config.toml
num_hidden_layers = 15
hidden_size = 512
num_attention_heads = 8
num_key_value_heads = 8
head_dim = 64
intermediate_size = 1024
vocab_size = 8192
hidden_act = "swiglu"
norm = "rmsnorm"
norm_place = "pre"
norm_eps = 1e-05
positions = "rope"
rope_theta = 500000.0
rope_fraction = 1.0
qk_norm = false
attn_scale = 0.125
bias = "qkv"
tie_word_embeddings = false
parallel_block = false
extras = ["capped logits"]
init = "normal"
init_std_qkv = 0.0182
init_std_o = 0.0
init_std_up = 0.0182
init_std_down = 0.0
optimizer = "muon_variant"
learning_rate = 0.0082
lr_mult_qkv = 0.7
beta1 = 0.93
lr_head = 0.00562
max_grad_norm = 2.0
warmup_steps = 200
schedule = "cos"
final_lr_fraction = 0.0
batch_tokens = 65536
max_seq_len = 384
doc_mask = true
train_tokens = 782200000
max_steps = 11936
dataset = "wikipedia_en"
MLP neurons of a small language model. Each row is named by its layer, matrix (down: output weights) and neuron, and shows model dimensions 170-340. Each number is 500 + 25 x the weight over its row's rms, rounded and kept within 0 to 999. Numbers have three digits each. A neuron's up and down rows have the sign that makes its largest values positive.
A block is one neuron, or neurons of one layer that tend to fire together. After each block is what it responds to, as a language model described it from the Wikipedia text at the highest values.

L5.down205:504525493514478507512481494528505473482521461533479499487485494512527500474477494475537463502517487511560510552502490478510501516532457522502496497525473483503514518492519481461479492520511486521496518477511510471523549486486495514495500494510464495483515534502541492442535441500488535491517531482520484500501495461516509509437500500532473526531462515511506530478501475529438566499505500532470510491488512545475503452454489476463489517537495507464485489471471514493482518495510491527474507478546489485488520464555
L5.down325:478542508498493448502526466493454498521485453514489439495508529499518504522501518491495552506513479479476512544507502498522530489505530487533507495472507504489537467527516501482505504484497501488512458520445449521521472556484475532508490499475502534501501480470510495522514566514451532473460470465480489479534505468544513474506536486518474499470502510492517464528507512546505467501501495524523477500490518530532471484519483480499520477526462472526475487491492506506484543496445494506516471514540490500499532462501
L5.down549:455517463492482526494499499506506499451507447460518506532471542473559490500458495483546488487510477489516460495492504518495482512509510488532453478529480524480496531463506469485487540503534450461501522524505527487492492492481462528486447474526485492512504546494517507549499488486472493526476508459516493509548458493510529486481514465549515507528467486504500514455469499506453494489471509511536510521519512512465483509511541502497467521488493488500457497501523518476518534446500516489506503477542442517480520508545
L5.down551:440459498518540564486488473467508455546512529467517494498497466510511533488512508515546500526508523491494565475503477530515488526491528482491509487497496492531541510496489461489546465471533524504530522504493504484490510499498484491493495506472487508454496567468497507514508554507473501495473538510446513509483500504492539467457508517525510500516536480536494485479546525479479461478439484511533501479536498500491497483485501533497503545487489475517505528549491545472504492482518525504491488471568479485498462524500
L5.down635:461524494515509494527514509507499527542546470506522524494472461484477524473509521515505449494465500467519460493490477492502533549468537519481529504526482464499494479508536496519506482544490472519479506457527497521508470500471499550503499513485500508541486502502500482483480470518464509486476476485497501490497499521496521496476501465524448507496484503499518514497537499472527514527554492485510493515477527475501489499496490487481500493512490525504530455459487496490553531495523505525522506500531480506506503464514
L5.down784:496501523509500474532463550444488491528517480491513485508518504498510518496464530497510470493511516508540508522537487476481529517506509496522533525453456522502503513466461500450491522491464450477517521494471505542511482491532487509531517491485487506455521460446502538469464473525469514522509490523515503480482471498504499518472495499511500504501466465463533504489549446485504504515496515480526501487476507473490526454520499508513498510519488454543503473506570476482513517533499480521494495490514491530501486463544
L5.down790:475473506506465526516502472508509550522523556491444458522509543473493474511563557470474529522548509513514468499531534499496483511491492507498517509534501495496506510457506489498548471489493507520506487482489530536496506479544484532517541543528491485506462538443515474513467500486516518460495486519513504505484488520524502478506477517522482481563498517437491519473499476491505488440502512519492517468529546470499517483488534484518498499490468499549536494473503514489488515492504493481493475520480536449526459508517
L5.down950:530503506500463508472492490541498546465501487471516502497513486523525497555492487497492508481485489471539475426520516474508464504505476502485459459475476520492480488495500512501500528448522540515444515486499489546506496535487523507458510496498509520492499489538519465554525535503534496489515510453483489514554465486540499480495454476492461503531510493501507532449495483531495467500528483507535481522471520522488510534531441482505514519530539484481486485487496500510493498528492459564505492505487505478473510520481
The article a/an right after "X is/was" in Wikipedia opening definitions, as in "is a Japanese animation studio" or "was an Arab general"; weaker hits on table pipes and commas.

L4.down72:533548461553513534513509508453551499547532505491528513512523476486504495482534515512509484516487470547481450510507494506484503506465503486490514522516495492505519508509480526506476542448506537506512502506505515469487521491510507514485521555481526526496481484462524522472491466523510446485521464507503502537509470479492536527543527531463514539535509480521469508512480538498534468509485489474509472512529471478490537514492498475481470497445506520519440502529488509486515511490520488509526473519468517507494469514531
L4.down239:518508540533513495477503527505520482527496508486574497484467497487503496471498502452518526560501539477493499469512527527514505478459517473463549495468513462479459498494494516538499507478499497479497504479467460481544500511526526525490514451506525520500505499446480501509490538484442485524486491485516522509451542512478512521482537440478488521504481495461512537515512491444484493503480513508494522491492508476512522518484553442487517553538486573524541493480498509518469476486494509518510516454515469535528561539507
L4.down908:529503489489491524509517495512507467509478521511506534489565547506524478514452507463514524504483489511523499490484467517505511489494492456494530496541474516504529513535521493501505496483497543507484513534485484473511535514479508524472450503534493495440495530465479526488493479483500471504480562499482475510492502450482472503512494519508485527468487442474533519469497467488534515484479476488487526551472540486517523536538522497480496480474506499475434532529477503543513484511468484501458453516518500533504513490473
L4.down946:474504499494510476480444511466483513554525484511488510492483512455499542503474485516532476511491499517519490510512509491509498508534473504500486517475450481548512507521504519514523501449513494474482459505476522530497499477510495490496492538510514508516489548463496525477519480479511447497485515522510502484467478519499478503484496485464498472536467467481487452459459509532474525499539503445542536520521502468461494529529454482540481481476466477497519529527479519497477516481471483492541483504533541541504503486491
Pipe or semicolon cell separators right after a number in sports standings tables, mostly between goals-for and goals-against, e.g. 29 | 8, 155; 234.

L4.down87:476440525528455508489495524495523522487491481517537499477494523520482476481517502497477483552474478492481523494483516517515556500495535443493469493470450594523441501476514521484481470535504493536505511430509497472520507518483479474476452469485545521505511506516559505502504544544497482482550522502454517511545525492490533474514491497491496489543482487529500494503555508504475495483524503500506489512515476527497482527471484513495506478482477493494524463480493499445526471516482475524453518471487512461569520442512
L4.down265:485490561527471490497500505522451497516517510543528488500501471484530463521494536503509489488507524495498498503511484481498483507466504477503506502488505504474534544540507464510596519524510496515481490458518485482506478500462490532551503474521459542504520492524500497487465479471507515472442507453506490513496493511488493472495528480492509501485517494539508482443526540514501507486495538491461490479485522491480489495458485491478470512486472454533505492463458534493487473508499522500484500514456491554502459496510
L4.down373:478470548496475482457434471536500511518496492482512440504480470514498492452458552533484532457518532480507450494485475557443462500465522539519474509479504501486525474472533486500526480532501495487482500506538460477500459507519494516514491518497516511470456547515546527504502526497476499504514504459485485466495457490514523492504510533528499516473507511526501525478506533493535500494492505521534556466485529450513506515516501518529526500489474466461551503485468508477489535517528491483446505513514492518476487504543
L4.down910:483493503544486503513535513477504501497491500494486484485516501516500502514533462492548553501466481497538508474438515502508507451456521467469488490502494494516482515465485492529488477543507469504504505493521489495480489431519467465538464546508495448492536492472477498512523457441507493449504474546493501487505554522454541457496496513525520535474516547530523500522476542452515522510475479487547455510511506498486506530506534488523493504507509512478522462509482541520504484511501488476505496466516543508502494520527
The article a/A and determiners such as no, one or two opening a noun phrase, e.g. "a study resource", "no spouse"; also "re" in "We Are"/"You Are" titles.

L4.down345:452485490482492500481523526544527493487503463519481499483512506443503520501477517487507466515523517515487501453535531451494482512464514462470516522494516485483508542493498484504507510509504479469533530502482497549464508473517533487502498503533508487467509499512531495518483499480468476475543483506487503510497567511512471489469531480520489501523454476501477480487545501463492507510529496484465524506459436493496491473482493516443481483498488545507522516507503534531478510492439461504516479464498476533528510529497
L4.down380:471520480502466476524511490516513478494514497476510473520454485502438494457512502477489490469489492496471549434461486539472577504494521515494495542485493479507565468544494527507509473497484493480473472486494461524463517506515455482515495519533540480504504528507501484497538536524509524524505490503473514513508492539489476471481507475475563503484475511500502505511462491499492485470504445503489521497535496501510520490492510507539476496494508522503511497479479485525551502482507500480531471482482512470485483478528
L4.down443:524513498497479515514473509490478522497517521500513513545486508519488500487472516507490522501478501499508507491505488529471544492501502478503526503506461497536502504520486508455479518485492485493495570477479542518505553481453509543508487472463518499492492495446503539499520488536467447508502509526523507471518490564486452522497500535521533468540540427512492475479494531522507493525484487459517531481478492499513513507465498487499500518499527515430507509485542503529469464512481522520495508492479445532526500517482
L4.down501:501515502477462530482497557486482470525487509484529441520523503507510497484474498508507495450477525465502476501528511542491496493491506562500481523464452503524522504468517515550553540481520477527512502519482492544521484509555498497531477507527513501526511528517501498511503505545500519504507463480493518486499509534488462472496506452528521513504448509495532475477464487471524535477470550481542489541478538512511518483469477498539492550502459533506472526500507471499507524472482456501533459477545520477530493464527
Tokens right before a figure in statistics and infoboxes, such as "Population (" before a year, "from" in age ranges, month names, table pipes.

L6.down209:516545486534514522527524482513504522515512503556498517559452500545511493499512520501465510477476521500511531498499496494468490466546509483485508517503513529483492513488457528451477460462456518455516504497519539552494476537516504491556524449492489472534494504477527512451512471490454528531508487484494511513518513468510494525484526515467460514513521540500491474484514486498442523463503463515522519495505528519502479476464445470486496466497484475521504491509497477521434546465502552512451477502474526473488495521495
L6.down474:534486551479480496526522512501507513471518509503473467500514533484512490485584495489512513527485503518548497504496465558481514491523490457480520509497478515527504447508492522501488517471499507455513512526546514491513519473537545540516481476535494434539525512470492482518505444508528484518496498527529484493493473461474484522516503503526510488479516481560498473502513449506491544463549470487494518484501524538517498477479521513527502478514556510509489514462496507492485502470562525526546537508535462533541531513438
Slashes, opening parentheses and dashes right after a number in infobox or table statistics, as in 42/km², 316 m (1,037 ft) and 39–27, plus scattered word-initial fragments like re.

L6.down342:501495488432540477540523486521516520516510508519487478502503538498501524512506537480488544533543486475518458515471456472466500468507475518478510525504484485500515473528477508473493531482483495516498529499516479514539556525511497505498480475519500491555523490510534519535504473476505517500497498516507475515470519500496515491492524500505490490497529513497527494512520531472492477494501509479506513479525504492543492498485479518463518533550489526494480465481514483477496517454474538472522513512482531483485519525495
L6.down699:475488480520503504464532519472476501491448491546480543491503467449528488482497437493500490456496448491487503482442497512465502513532504545495550492506520513539481484525503539492501490546514474543459474496527490517493506429512492530499490497569531414477490489533548506462481529509508510515481508502540477527533511484463507497515500529520519501517470487490510448492512505513517492492477559457511524549434496471533481492495504524537469491497505482513483536477491530537542497536495492500478546517470526539466482449495
Word-final pieces and separators in templated Wikipedia text: census "living alone", infobox labels like Demonym, headings like "Style of play", and table pipes.

L5.down30:512494503473539446478495485489525505509453523503521533482523481522494524470523489565492509530482482492513489515512521439468509502487522486527541497486474503504530525525524546496474485451498486470481523533505527525511503497461508521506513556513568478547497447538544499510521533473507500515529498479510515513495475464543506516487471521509528502509533490469529465500476492482522505524473540518485515502534537478561543500514533537572541484534470511502499511509502458500475480490472486498496489504526478489466500517507
L5.down272:479519514465491504523490461557480499491474497465476513543480486465536495478496490486459538496495468508482477522481513473537529466506524482500487484531520493505483510560478519512513460551515473523511509526504473491531517496528504531454477461467488426468490482539500518492511519494517460513545487504499493518498473488489484494515538474485523465491507491520474520493466520499527503462501493512500500469460496520481542499477526464497506517511504485492498489500493479512499522521493533512467498513477519513547480515453
L5.down380:479473527495496527469462491496519494537517517530547502505444472476497511461486482498521514489509507530457479530467479515487513496472533514481492482505491486486521481467489513495500482486482534500488443497485537531553511454537482462494513456502487511541511516512489506467505489519539477493480474462501513444498501454481486496514533530498508505545488510475486458504493476530533504500526464488486503533451521470483488483525485486496494437520502533502492498488489522492480526493506524487510526459440504506509526467471
L5.down393:475489496488506511525491486453483514484486532496524470488462488473504513455484514534475514497524531530463522463482499486493539487517472524467496471478489495476531492518493517496478492506487509497525518504481490546489455487505502498528452505504533504467499504488503506479520496482493488509528494482519483486502536547486496493520488529474574509518483520460523496517505542544457518473484558503515534490532532453490525510532483481553550478484478483522477509503471507469474465490510515475500483508550525459469503499464
L5.down422:523486496510504513464472539532480500555488496432520523541481520491515509500459509507531456499568504537510507494469483503545506470498485482483519500490499523541515545520464507539500513508519480490474525508461472513480554474493536480478440569487517511502515504444457523506567493477485514519505469486526480528513515498511495487474497545529507491523458513486530521513507503511512538500509500475498504454507451487522504568507504542552533479489524497479501522548473485540450537492500535504505516479511443496498464498457
L5.down912:490494505508483458514465572485519525496456473520486543523508534516544509534507466523498490504513467566490454459510510462481505514483499506502521501508497550472510528533508507493474578492482494456499524485543477447453505499539512530492503535535515507498503495536487475514540508527498494484477484466534464515505467504526489463503501502534526486501541483479534513485521516479480491477507507481443527522463534490559477547519493485521507507474527487472494508529454502481496503491507561488491519515498492445495478521472
L5.down921:547482493490509515470477504490570489515521497518474513465530458481495471525497504528486502494555521547505492564507529520518450465552505526460553492530505522484527512459512497503479508532510475484489513491474509505501509476466506514500509470503599480507485504495426451519511515475510499480476518495450549485527481475474504526535494483531494479502526521503499507489516480511508516542517460492526467527505495471497517473491495462530466484533509520504514501495465498480481510509485455523490474491483518536490466506548
L5.down934:554490507494462510460525470520528494511502520538468505452505508499498481479490440510529512474529506511478473501467524534488529522503518545503514522514476522501519471509480520490522456510470504476518473482496473500487532446520501479524489540482492485501480496472467473567487515511478493477481500499495508522456489520459501455555489485503526517519463502515426490528489513461501559529502503505523516498507497481548498486499462482453528499539461517509516449481468507443467479519475526509527456506492508528517515541437
Short pieces inside longer words, especially or after W as in underworld, Worshipful and Worcester, plus the pipe after a number in stats tables.

L5.down172:505509520496491463529541506498493529499499503510510521515478556549499545494493510437521493502475524518488449469504478471508509518519537469529476507511468491519485512476461480529472526473499504538464460545494497489518514497499493489482506467513471535508515533446555533476482511514505513506518530535503509482510471536583551521470520518513445575479479514514497483498526513478480511502455505502468482478482517497501483532530456502479514489517475523474478495490502485542516544553516537466525533499516454488493502455535
L5.down212:507459498494541475510485508490520471493485419525478485492494504461503507496484511470536466469473475461501463541461537527469536491513515501470509484535457539485526471504528523581552517480542506517490553477484487549506524482511508506501484549511527466489489531533534515489528485547517506546528544504555491505502474510466518490536531494526459513480505487475554499522498445509475467502463464494521482519521548502509543465501527508483438506518512469466477508496501485454505460506477501511515539486528492510521471496513
L5.down648:446530524505496494479503482543503499515427489523508487499521521514516520513530515560525479517487486553489503505526527478549504508490522516507470499477487460506498486499460498499471477536537480451529490510503481510500502455474518515492520521523486492552526486456457536507500460476515481530490494528501471493489551527484493480476493494460496498516498508465456527532507521522467510524480514485512511520509538500482493559485453504523487473541502525485488500535471501489488513512510499468521497479476526526482468498477
L5.down673:518496519516484491458462540484505540503512465510463491509501468474517497500488524557544484491504490466482497533490534525525489500502523505440517504454503524470547460520479506462510510503503497478507534529522498554441533514456478504516491508473459448494478486512520507490450478511486495502506496496480454530471502473514561512486485508495491535508436491542483474551536465486515515487534503468511479522511506513510509511518464504498536497519461563491509469498519478492513509495479462511478508471499529543537511534449
L5.down691:521469527489500521505524513484510471515475503450480492498485464481523481498508528501489511499476510517535535517487484470544477542489537464531459495529505470486465475468493496488514492511496487518490505477515491484488502512506491505523493485499482505480535482482460519514506502479533472507506550487496489469489434518468564534486455530506527488514468514482481478509492477508496486458491510486509506516501494518491492506496488474500501509502485514478497526494531470445517499501514473520504508541458483497511494511483
L5.down768:484476515456485519502501442440491523509510508454486488485472514510507511535491495486503459510495508508511500529477488466473541489530499484459508536494523483472511484490551471520493525493488527476489463550502487515481492507513487490544483524514489509509520484514522499522506489456477502521514539509489489480458468511513495514507500525452464533437460493493504494500514482555519521537512506468511535493545504516512484470493453527531491472471510467477508484541465486499512516536509527528479482500522495510506451460497
L5.down905:503511500478537492479493510454505467512487462487507495515471477516490539518471537519508456495456529517467504485476526490497519472475503507500527487517583484506470469486507481490518468507467467544483513500438472536467504533464465496492555496510498473478502480476473511468542486488506497506539479507509483501475537540493482494479518512478486558529510470491438518514506476499483476501456429541527455541505474504515543525532481504501483541525507441504495462455501485527502527488554532521516491526516488516495505530466
L5.down988:470448523456516500483501487497467528516505510477463479501488486484517514526531501533488478517510506515498490515525493481550466472495493527474532483528481506491457531500492501544450517532522511497461541466469495513495508486517512455471509495527497489516514553502497465453448523469423481474491479545504480500529507536502515489487485495494472509523505500524525483501514503498482511488510495486499498525467477513521496535479498532419446497469465479511504490567493480508526506510498495492529466517525520489508487526481
Tokens just before an expected number or value, mostly empty table pipes before vote totals, plus "and"/"of" in census-style ages and percentages.

L6.down987:514511513474501486475524491508493521459543529481516496477519491509515450516515468472537517523482517480545526490525528533519495471529500493537507466530484524501498506519503524519502522537509465548515513523475516510556561491509455516493525457517501535507449496484514517469503508485519455510489514498528484534493501492488538503501544547479536496495459504543511551481522465503468489494478475500496497509516476521498493534476493468542482448498530503468486526511526528494478494518486502467509524448486478459484547512527
L6.down1014:484533504509485477501509516453516487504544472512478519466509486519445459522483490488472526521508506508563475499508487498482509530502499490513497500510541543503499507485517498485475505510507501495489505513491505530501475498501490510504511521501529531534496492499541467496519483451501499449533509502479454487524520491508498472524482489503505503491509472498532518502513522519476514467501501492487483471518492498527476514500515450513519493525519540548496503481517518510546478468444501476497502505496494471496535505497
Line breaks right after a paragraph's closing period in Wikipedia articles, before a new paragraph or a ==Career== style heading; also the closing == of such headings.

L4.down431:460524464519478522498560519473494511480499509496451529504495502492497541512502523496506487492490456512461523494504545525477537475512534482533461507507498493494506532516526476465454501480505503501533499543472531494469500469519503469473454502513484477536506549498496501584470496525517486509473515490517483517474480546481475542491503490483466505512517522539456515522518497494463554516542557524566524508492498478527459523501498530510488496504498498528497494576515487540453491500507510482484503511516505477504516509483
L4.down653:473472512536497549516484486507499531504528483485496456480509523500481465507508467491512516494513505518494508475465500460538482472480483467494503507483466515463501485456495547541480479499521492518502488499477459498450512491524465489533518475501521507499479512512501495506486505483537522513522483540494525509541500474495469486483500488504491500549467520495436511561500470506520508468491518528479509476424530509497523529489465501507535484481540460494499487455454472485468520465508488490469513528509518552518457526518
L4.down777:560473508526508517530480497481490540492461453498461493523491508482519502495494522514486547502510489500504522485460482541447517514483525461500505510497524470474438519480492530519473457496511481499467474543573499487490487492555481499479502491471488496511555500491489511489498549502441549495487469475497486506505477458515546534520466426555478424526487509463486463526515535513506539518483549513519486513477522471531468512540515501503482498483507452518436533545541518508510482490510547460507495510493524507532520477562
L4.down952:475499498527483510519528499515461535513517473464496482491502488504529500492510495488525490520523532531492482524540486518453465505525504510471507477503532475498487510499463472519489481529493517502449503481506463506510474474517467511541461500504480532488498461474517469498480479476518523502507513452457524514490510476512547475528528510480475499509468526502531491492483496485499535560473435485521533455537484476499465493478505494502530525504535480501562492526520474485526514506497526450517486538511516498484521518506
Mainly "final", "first", "last", "latter" after "the" for stages or episodes ("the final of"); also word-piece "se" (consequently, series, seal) and "8" in years.

L5.down13:492508515511526501493481511496507503505529478491475512456504489504496473533509489516497555535533496492539472531522477513492525502501504492586488488500516533510527494481513486470484473507483511496487516518491502516520518502534483509516498484497510517525510492500508464492506444456522493454510534488485437472499486498492503502498497509469507511514516484504525526521503514497478503491517547511489496480512510511482478527510489478498509505538515535524487518501505522510531481446464501502500520518493484483498537513506
L5.down16:489481527488508535492510499504552509471554514465489486525532503476527482506489491511512499523509479487522491496529506508515494514444471464492508537464510533491533490565501485486511485505453501463503475510489522499514492530509499524484493525557507476454467520489529478498518496501531489520523515513518516526490510495508537487481472540486458528496529495487480528518530524519495457460504499547466481517502504503480529476451507501501479498547475526483503484511459566536508518481501502503503492467518506455473505469506
L5.down33:502526519523513521508473497479513479499514488519476558514476546540484482495503516505501513490508543504549487519497479472519540522516502522461539508489514545497461481492474445500496518454496502506490516499478503483514442493503512464500526510482531521483511486456536510520498503438489476471485502490450485514518510508533475488495486506504480494476449481502507514511477522470474487550504480506506474510476503522514488496479481524523514527456520500471524496459497508491525472504465512504495499519497518430511579491499
L5.down269:442544542455451494532493511511476474499505516496486510500529463490522546538513476533502484522523522476490468493502517483523516502503521473463512536455458484535518517503496488510511503503512485493457526529503498490490539525501503507484503503491502529508464554470527503482526510490509548528448505524455480505515495537511530488512511517468489471454513491532487501508514477533478478542482526508468500493526488502477501527515547498546547496512486522498531543502537511500507502466491502467467516501515501521516523453439
L5.down385:500500474514466529517434520495497530495526506491505487508503521529466486524463525512518492522502506521507531468465506470498519511567459504530474532517547512495542495531534430540465498488532475515474499504482556514494510501457484483518489514509509502492485524524529513469506517493493491497473459531501511532463486469522488500502480489504486504482439512482518478517572519475523486474510497505450478522504480490518501482510480534475502496446520515546492496518534502515506487496504491509511520484479493469558496525512
L5.down552:495548488514504480520502478498515478523502498479477514522529513524527480523478432492556494508483511489519504535480518481497487528506495508492548488478529509516503506558515524496503518532508499476466482502482471506501505512482492496468458500518482488504528509507521522464480487467457485499478500493513497495505537556508487535508473479506434516523503481433509475529487521489477514495567511511495524504576474445534471518499486499488434518474501456542516480508510484524492484472521546521505488490489466510498514521478
L5.down690:513491472478499491513470573486512497512490503502477476504507517533481491509470459462498492494545514485552509489478500504497493499477498519536541509531489473532467512492526503461494549523527490495434464509492492480487497476487499518476519481514462498515492533495514495491518511442504476526528512511491531514501515491513486492522443501516470478485512494523540548497502538529498521502502488485479511476499496523509489517471519496491542466517503523534498474494498495498500469502527470472486477462506481475472473511485
L5.down769:501474479500462538505491477544521491514516509458524481455528510521506528491468498454476459507514499516435489544501500531493495522494485509498513512520471499496474493463507514447497497555515487482498548483476513484517463503487488470561498465522491514528508495440497511491537550581494471507497506533535468476513500528546512506474530488465543492535459479496524524526486512470489533494484517522477487499486474519508496502466547499500467494482496500538491475534497514486493499502471468574506502499499455455508523478532
Line break right after a paragraph's closing period in Wikipedia articles, before a new paragraph or ==Section== heading; weaker on table pipes and list dashes.

L4.down162:447500503501479470490480500527522460499507516482494504539489540552465519513491483519495511469481529469539508504463479513507563492527488515510548545500505518496485484496513501490483518495519479492513487472510522483484488543535480545541544466507472526512494500462529475521506483493507480514457539491499451510493511477526506472549546463469493512468454476506467471522508495486520467512515489561509494522495457507538493507491527487491500479523446466502519560479549473477551473516535495474524498461500502472519508482477
L4.down531:542514502489521469507460494517538480483546522514515538484502525514468502507474460497520508474530491505511529484475492515509524482542463504473526510513513498520444479482506500500487485504524475482455517511477483510459537513477522451487524487532522513472484558488522488524518502471485500487502547523483433511515488509479498514510464496469485479497461536507475543555498481464478513494502469555462492515526479517476489508493536524554534477467511453485500501480533524483543450474504497529520499501480502510515554462462
L4.down627:512525486465510455510473566512495470529508411480489489451491509481489533509469498495477507489491526480521520526520451526506447508475505522507491545542490502549520504495501465510484530478498516514480520440481493535528511496486527487515499491501495515525495494507506467499521527481505494464457554426507503476547523506536433522533485514549441523492498502496472478515465536516466516509511478529468510546547523522494485504507525518501495506454466495489529508467490481512483502477531496498466484528486502492488468468521
L4.down640:489501503499512538511510439498476499480508522470485469511505485486492496467536489493522516494507495481524473490524523457489502524501507522495513462505461486468511539449525499486541537522497456516460502469506514502516512502528501504542502489497508493458525525488477524476463466487526490541518480501513476471514465534521469508500477509457487480456495480540494547525477516501510506494503526503484501485523479440504475473490532520449503508515505507482513507500533441506493472489479490511472491525534520450500493488521
Line-break tokens right after a sentence-final period that closes a paragraph, before a blank line or a new section heading.

L6.down105:526523489526468527479460532484507563507497503526513535531486491504501472488512480487518519445489476495507504501497522523522516508471493535495514494495444495471504487488484552506508507492464499539513476489531465546518498472466518506477515497475515507476522451431534506491485498498547479494487502468502466497490508493506493503489504477554456549551485499472511464471524472546477490482466499545465505503438524510493517488520484497485523515501474530495520514491512516454502513488520515476501497463501497513513488509526
L6.down151:503471497489486491498479469526506506495493538509499469533492470522508494490496483438506471492534507510497493508485521453509409561524523525463513529513443524477482506472508508490539487486494507459522482478512529517442507496499473509511500481503526525508530529473524535552486507549457529523487510532532536472501501537495500491474497538479524501507501505524499523454489486487512505483507491480540483492498497487493484495469529486553498466474454494460510493483530513488486476544479471509525450507520517528492469486478
Markdown table separator rows (---|---|) under header rows of sports or election tables, plus "is" after a title subject ("X is a commune"), "same", "-ed".